Part of a small language model's weights: no biases in attention or MLP.
MLP neurons of a small language model. Each row is named by its layer, matrix (gate and up: input weights) and neuron, and shows model dimensions 218-313. Each number is 128 + 32 x the weight over its row's rms, rounded and kept within 0 to 255. Numbers have three digits each. A neuron's up and down rows have the sign that makes its largest values positive.
A block is one neuron, or neurons of one layer that tend to fire together. After each block is what it responds to, as a language model described it from the Wikipedia text at the highest values.

L5.gate729:151167089148157116135170122115142151161119073155102124106179153155167102163168102191204170080170109109089178075149141128145093115141122151122154185066145095114064144123134128162102152130144086146111113153105118122123173127121099116137141107152157113120147112117158132084117151151098125104
L5.up729:153148099135120072094150132145155125116183095070091124079111164063149119141154086209208135080151128168114129121151160134102097135116195161121132171069098049180131116115134128203091182100181150135066126147122128122156123145122091079153141088190204143114121101152134138154102116138090138158
L5.gate840:094176093135168116125151080110137153135138135137114158128126142141144136103075187200126168156132167115121112082135126115145059122199127144145127118129139185177133154108131154169121157134143136133158152142165101115115055151174152164133118161190121105140131113130148176150162103144135118143
L5.up840:104157077136167114095165165071126090153119061170111083100117130151134133073113102129125169103164154155075129130130104188124117062140170071112068101080119125087153120138105080108140146154132095164185113126121086091150159104113058121130116114118139112117121167101126169095137143106149051165
L5.gate849:093142122163118164080134120120141142097144124152138096153120132190129124167128145154187159140147138070182126094151139110142092100131152100109154114123084122137155126164177148131114202134158208112112168157158148069189084081059100180123107147175129097153127145120083093161079163084158183150
L5.up849:092149099142157139150122111159171125097112134168155146123127139163179139152163089164157138120137106076140111084152155171131072070135131148141081140125111102151118107144167148123133139121141191072148121132129102135174155126099066144165138158182167134173117153103166139123143148067120163127
L5.gate913:133100166164141104124161142144148098148124098188122154119081148173202125139180158110131179140119129147125181105088133135079114136100147151149153121137096083131165112119131104119115178106136059129162121140127161152100081099140129150126150086161143152158117120150122079087087115133106153058
L5.up913:129061137177136109150124082123098153177173098134130172145102078162125071131116096123195156109129156136110186137111151137139120164087118174146157032092087123112187127142166201183148156119121106140114129158136157166168107083139155128170120087148162079129096116148136110084042169118169146073
L5.gate998:151119138183124188102091153140084096123106128154152146071139180139120096142155126157122161064126188145141136129112195132143153075132062179112176156083146130169140146148119099118156127178137102099140133130146103096187150106099164118136108126102159100082090141108115128075147110112149119117
L5.up998:104154140171089161139103116064118103143111219122175067151129135103121159135152106135136124099145148104207143173149212098164127130114090154109154143098174116159071119216158128088148154104107149087131113147191133187098097140067167147138144179154139126138137128117088126123084124084164143175
L5.gate1089:126196132138091113105173105150055149073049109127091121090152114165200079116183147153146149116148180138119103114141159109121106122084154112122084081142106142098100103155148137217113135109132172134087088118127143111172078150180094088105126167153153162167124124089075118155133145156114119194
L5.up1089:099125089137132118116116084138097154136108124128110142087168135163118123121166141197129117158130149110109113137185142088141085074131106106094127105128136124119114097137114138200114125131148154156099110203144164139156159060160059088107124127137152146113174137134071135103121112107123075152
L5.gate1165:091177171205136133125124175078126092169144063072146071086118126125132225164160135123200144150138127141147125138175073123092153140121115158136137202095080217126161099128136141114102150083180113081132156172160134140171125097049120126119155111149071101134137160082129141139122099178070123090
L5.up1165:163091080186105167133135156121101108180141104113147113175155170157172188122114129074126178138152108101130129136121081162106156148171173108099072116124121159178079128115172170115116165015138100097184161126126082139128112105084130203102067159164115095126138137122116084193116132195144131099
L5.gate1209:068121124129110161170179072150117187081159161128177126055156148157109157112133130132125160111144107121163128162092176164158135123143105096115176159144164132099108094143108107149166136126114160095144032114102128092159128155120102178104079083195174149166129166120103076164175163178104098192
L5.up1209:128203152125053175121092113151140121196154164119104134126144084093172144043133104109186193098093178126094124163152162147132134117149200149097127142111149118131118193119165197106144137155144044087122158133118099119146145123122149140070133096114169128173108099104128191136120143168169189154
Responds to: Final word pieces that complete an adjective modifying a following noun, often after a/an/the, such as award-w|inning, Austral|ian, tabloid-st|yle, and whole nationality words like British or French.

L6.gate1091:199199120134077122140094027140116135134112172164123134076106162100144158119146121146068136141089131134135156087126101137136141123133088153127080154125121153112120128076168062109102137102115134124125122000128100067112137087121110143144097132132089132126129140108111117094167095094110121076
L6.up1091:145180099179108113132106095127111191139127135134152105125132149153169112125117146192079107157054158171109149124093085134127127099155134129150070118111141143105171128183155097121161128111124109110107180119092152064083175096135124163131065091123150100110143094162142140129114212115156133089
Responds to: Word pieces inside romanized Asian (mainly Chinese, Korean, Japanese, also Indian/Malay) personal and place names, such as Beij-ing, Chungche-ong, Oht-ani.

L9.gate33:150090110143089163134110156171104149116110151084062166110131084151130153144105181130157167077117115133189118138085118155131101143152125134124165136148193110149116165100150159143113112149133102126048121116094101132100161145119147093086166112179127120172075134185148091117142132133122104107
L9.up33:136079148149077206165141088121104119145139117166096065065146135091103122133146124162134132169122099115142138160155128148049182129120142131129100168180078105101120155090152111112124077069168097202100108089177134139090110096190146074122105153150092185151096121167159146194135133138092192139
L9.gate114:092154140181113182109153082125094097163106120134095102131180153122124103088125088144064149132108136174057133093150105110202091127165157099086075138186150072160063134094132149192142147159159087172120143140146124086175174142111174121108069127131129136120156117109148114097154138115124125095
L9.up114:090169125136104153134171129179146107160148107134128118119123116072088073118131143087161112122133144126136111095171121135151177130122090173146131127173126173133160176154161161128093162044180172130062131123097140179150146089139162116115118101138122140143092161153098184100169125164179135125
L9.gate398:138157110101084111120126154166108163150094168162111110125134130156146118124106170151115169104151165104194113112077093120137167116136105089111092143097144150119126183142187126173143122146135083096139075113150098152135172084122119044104188159158147095123107116116065146138104108154119149134
L9.up398:122130112123082171109134121086155126179171119133104116169125156137121205083114184151076128097105111093158139135131103033094147135089151100141044111076163122143113185068135149103160149127150124132139142152133114151091149036108157113106154191092143131137087113141094137101133115142100149140
L9.gate643:097162137116131156134154120110095152123136128097143137125081085069109130142095132201179161169120098124104070106158104105084064128091150172153140041116098132078164147033069095137160139099149082133117172116117082124154185140205162103158074119124125146142088103115155166087158131121157082074
L9.up643:057134118153131147072151157111114132120134152140165127161087152113123093126056163123127071087133071120149124174147127136110148131103093130128069127136166108073140164086149138110163113141109125171107172133118143072080114162148141195152098126121110182085164094126121100126125192109117073088
L9.gate745:112153170149084157121137105092153130169123209096127100097109140127094125145142138163065150138118113128085108134159179110133106143124145177129083130110111120073120155061096148134136156072172097077048146125108165125079134112180134174145065136168069146099133139130170130116147101140163141151
L9.up745:123166161105132170068127111175090143181151108121120102060101139151044139162196098199164130090143123178096094128120149107131104100098156153139119100133123174111101155140137151188155113104103100098058154072109076108167120104132170169129129147143105105213077123142156171161152162097154152112
L9.gate792:056171141145133156103153113130107123116100118114178148080101159138188115065099100146124103167111106157140060161127086153189113155100085100137145148107143100146050084149085187131118158131167093134098169076138138103181158177115107103169150149204091070126116088105045096059155135171145149068
L9.up792:142111145158091110128109192129097120093125110070128151119143130171076123148086098184104129162151107142162113124141090093139102104122133151110090101122091113178083118127172146109137111103120162066063171105177106073198192066072162117172155129174103124105089104125119160134202130096084113163
L9.gate965:114119100122110149103082162093096135128172131082116177137204150124133091089180089146150124102167132125163160116133135094157118134115142163128099103141129103109120144104115141166126152054190134099063134168116130129133100139112150071119151136167112108188146147122123126127141106158057127218
L9.up965:134163166130145144132117152102124076106195134151094149143220121082164091124136146123174082095143132160098189144167150039114096128105091129160120105156148111161127166117115131126049127056153124158099146122127148168152114107133136113127156189117128131211164129108153129114130101190066112173
L9.gate1239:124140164088144140130108158112136110124123089134132099054108103046151092121138150181181148114171122140148090081093138106113086160176114125137130152160117155128146143146130136175115112070177102093120136162108148153122093161156159144139133156156107116075045109120101115161052136190151154130
L9.up1239:143132115123129161185197087101141130161137066120101150061172156041137148133139156139174171107173139169114135110162166169173157136086135046070101172182130130086164122138140167143123099119208153107126146103154127138106143133104151172127083126112134128181076104099072173099133144105084127152
Responds to: Word-piece fragments inside proper names, mostly the second syllable of romanized Chinese and Korean given names (Y-un-a, Z-hi-yuan), and inside European surnames or words (Chart-e-au, Bröck-en).

L9.gate428:136099110180171097131136139103145087149121106076098121070164116162090139116154108176147109130114086155116127086155160150127106129143118161112142188107150094218115122094127130105102038172154098183150099138095158116123160137153140091121143161144103111143126090091158151072047150146141117115
L9.up428:156091077085153131073193137194149074100048137095177116127121132088081120134150114168178097116138118116088188137121111124105094132126109121077110086123170103141095149107161065057071102183150136159088079135108185128086138169135122117101158182145187141169149108152173103137156157147080111129
L9.gate439:102139067135168121150189131112088100202138175058086118116167110137104101175141171147081076118129153126116104145128144165124157105184145180117139075117157152125146110077107180149087157099121114152085136174185134146155080116088147118124072130206129077130128085130089139145118140088125163170
L9.up439:138086115096151113151170202122129121250066157141086109139123108161131150177121192206120115168086122165117146133127113092118107115070131160119129106109128114094133134104096144171167085124079097213105120150172134120153145104170114139154058158119119083156129100202151111107129084142155141105
L9.gate563:155152094167090124174162105108069133084164111175144093089136141167091117166184123151178161132136156122167082116148087118164077115080151094109185122095133118152176130142141112133137171131126102113124169144128146129137125147172079118116130116173168089101196131168137096162119098099158163123
L9.up563:130108068151086139123160114082099127114144155155137158088137176072095147160136110202142165173136160118166073087143140079101110071086115126127095125142136114184141143130115175162089137195197158156148171137181113124144115209146082136185106176123180134069134175165138083135162186114122141122
L9.gate699:146118133094063107101081120166111141082132136137132134136101112155142149159131174174151142098106146115128088091154092144083144084106133159149139142155134087091150110100138134086071085153125147107130137111135125138072117127130126076154151203165112169179176068149145138144088087103070121120
L9.up699:158119150096100099116086126176126109124078119160123151122090130157161110195119117159123156125125177118111190110145122113114143045098100188118091110134121164128156105167139103162080119069113146127098156167144152120160143136123149091162119131099105117167124092133160111172095156135079153102
L9.gate759:118102113120149173169105124148135175119063074108193161160135118121069112116160200236095143146153129115129134152220203126150126133131121163112150161066097134126109039118144162146126168184112165110102165131183145182116138096106130125124136095145072098111163132160092186151139135113112117106
L9.up759:162203172147202115155127118120065127122140094170150166145076129114146132154162182141144163164136103065125175149094145139173120095109117117140146137126122090135113098153119132135133131207165136159116126161117097145140116125189134096127067132107108116205158129131111130065121157106129095161
L9.gate1029:128076099122158101127143057142090077085077093144035096083135148185118098172134137162143170120176132134185085156188112134143120108083155170187124169078073059133170171097103126198126137137135141098065181229157147077085112173081108175183124209118141173174147092109115104156123137125174159121
L9.up1029:122132117098074100179152093156173119101114149198094144103104154136145075179144160152165117145167113156146143120150062150108108168084121153154151159094127082126153210115105188212124119128154135127141172123151142101154035117142085100177160157145100143142106052185061126166124168130091146147
L9.gate1265:065132126142120122098133124077048098160104178104114177144125144157110140090113139203136129104119146098115140121202129067112163113142145103151156172147101135148155113141118159194137092110153146083111177172099101129136138116185035138165114128098150117158148150180170085102143103114127131110
L9.up1265:108122146125099085126129078131124140121117158163073079133132116176108144135143081179152142205120112123139103115160159126168130143130098057124124164180132077150143203086118134099119154111218108119168155134143122161126126112133137163152073173146128138124122096154147182136129164162172103112
L9.gate1280:145104166142123091038167073083104201152142201136161132142145143168143118146125179154152170128170169117206077084092120114083087140060142145208134147141181100102128109118119129140164152182129132110132165123158093114130080127157135103115124156143166152141138096117217162063174104124098167112
L9.up1280:160063163176155097189150063119108114168120162133090109109124160147168152176137109135139126114110097168140173115129102120080045117081136124127133157092174124158107124134146140134086122141122094093120172184094150067161121054129094137207148159073197099151127102134152133102133194103090137134
Responds to: Final word-piece completing a descriptive or evaluative adjective, often in reviews or descriptions: attract|ive, exc|iting, beaut|iful, humb|le; weaker on words like which and such.

L9.gate15:112164102072202119134169125131180159151118154188117118116122123136074185078132165146163153126126157129171119102131071134147105172170157088101136072171103161198117179078122146141166131127129136118162183153116086114185104100084126097107123116154159106126123125210160143155202183119127069187
L9.up15:117051152066095153132107134129156106144140119182145098152141112127156105127120185129094126093148096135178127112098147157111108147120148125124147102155090039158121132127119147132144151138094134076128142163097090097199115106124082127146078120142128085103095138063101146096102113140080095180
L9.gate266:129113140087155081166095154110147123137154172175035111066162107199119145151102176209143148137119151120060105089094106108151126170123114078113092124131175144130159123119145075159181105134205125138138088075123186162113073100084118135092124182051120142156104116108131095083122099050136104116
L9.up266:174142138141176055124169126177120111104126102149121122102101065037035142122183116133069215133100126171141072139188077149165145102145128178126072120162123110100166129106203079128134164175107123112083133076119078166142176111147179112113109130156147120170122173152114145111174155110109092111
L9.gate363:146154147086111153157140185110174141224156172148127106138110142100186185144106167158150126108112150190108118130152131094086160166093158121133201137169138198094153121108139162177148087159110116164106169106120118101107078160114160153108155129170145116127147122115156127121065163086073099090
L9.up363:139106128072129157180114181091213133191245101155160133119095114072161158119080140183155186125144132145104111147153175132053151121131095155134143160139112164070133083109169104226096130139148109186074102116102118083105136203127183174104195147131144169135119135131144102140110167082122109115
L9.gate377:131143155135154146150175144130155211128122096127082099167108147107107170117120134130089114127126201111123051079169116138127104176174090142152107074174173168087137118108169158126170068100086083148156093088099114091132133133162090128096116144138143111162168153100151102150106111120135129125
L9.up377:115113155155144134175109134162120164139116143152120116164105149121077123129039122106127146099140168158107068136096152128097139140149171175113123110119221060140128145095174225130131069136090091097150129080080116098116131055182122120072126141142165189130137195143087153121075210152140139141
L9.gate555:155090090108135157171151179064171130124084182159109136155134112154138156133141160172155086104162124145077181121130116107122125159106178084210134121123117119152145158063128122126136127163092150171163111179143164096104129130121156078126084089095151179090111173084124099111089144129125119090
L9.up555:123142109131126121166160184125156093079179117136171144149130137055109118154107060177166096124132135132114196139099174092101090136149162062155158114136137149069144116068107104130131145165135137165142123182108141130150152098120137098090181149144103160149103136086136140118142169084156107142
L9.gate879:083114119131151140144150151145082101150066093167130132096166157128121127155101125152147132078138154147084148119131096136112096113147162096151108108148137146174079189036081134132101119195085106084193154185128050086145131093138106044092087136168129134189089139129099141110174130128110101116
L9.up879:114118125144153128100058145142181136099108090145095101092103149152169141134095141178176122143072145120110122129138135106122139115148074099092119153173192109145111120106080176096145132193140084152145153129086129123139146063103064094059132091136090137167090124132120063119143130182101099103
L9.gate1257:182143122147174150139111209166212169141111141158110164124124105130118186095122138156115135118167133089098128119175103125174183159163114114104137091138183072133095123111120152121199130184121115105125206160108112155220122174100111132116126119117098134111121119190141136107137163121090108175
L9.up1257:129119093117177168145150096169082124125172151164048124111142143145122068059091149184135178138130234136122029100141118125140167189154141163160099125182092112135115114100134142154166132125104105104130166138154094084157080103127135079133162171087112136156115177120170100113043180107156119132
L9.gate1330:140064102134151094143107151123149130143152123107140117118201101121136120115138141136151107155121144128070134074115118132168067151078153149077151109172170138120128110134109117185126090137151085106107184123158147103153120132142172129120083168170118146085123134154065129154124134107090146137
L9.up1330:173058158120146133098097180114137100191135117135115166114128159102095130059129105120165167116094117115051064130102106077127131128078108222095180133148158137110149152146103145153182199107120129096154127177121130166103081118102186107034130170181120103145159126106117118095152131088145150139
Responds to: Tokens just after or inside a person's full name, such as a surname fragment, initial, Jr., or the following of/for/de/told, often in critic attributions like Chris Mench of XXL.

L6.gate1167:105145093121103111116146118111140100175103119088134158070153101078126189115158137181173191112122077146102129057156159142108107112116099172146148165101124083191143150171126118143122137119081163082090163174109143093135070109153051130142124091136102100144155116152128077115142112183134115125
L6.up1167:129154137166072084138119108116078104180081126120148067108118111127125114120101197117134187079139153099161124105123099143150022097147137132096165140110140104202133174085145096138156099131108115073083135152142126120138090114237084149159097116139141111078180110090130082145135112118114099134
Responds to: Final word pieces that complete an adjective split into fragments, often after "a", such as brill-iant, tremend-ous, reluct-ant(ly), exc-iting.

L6.gate168:175133119115186153092146099111152101132095111083092128157133185057094172051063103164099073098132117176169082080123109141109165217139107144151149101124176127129153059141158115113165134081147185115082129117104076099109128146107133123103087166162078085111118190080113095091134101048122139088
L6.up168:084116167098155108198134100166152133209160137083163094117115128071134107169133177132120123147140150121118114088132105140156049115078071213151137124110165118123022155124092114119127145102132131137100148078122126172156094092114158113116113172097113125137100127085152128149092120164119177192
Responds to: Final word-piece completing a multi-token proper name, mostly surnames in lists and tables, such as McHu-gh, Petters-son, Sim-pson.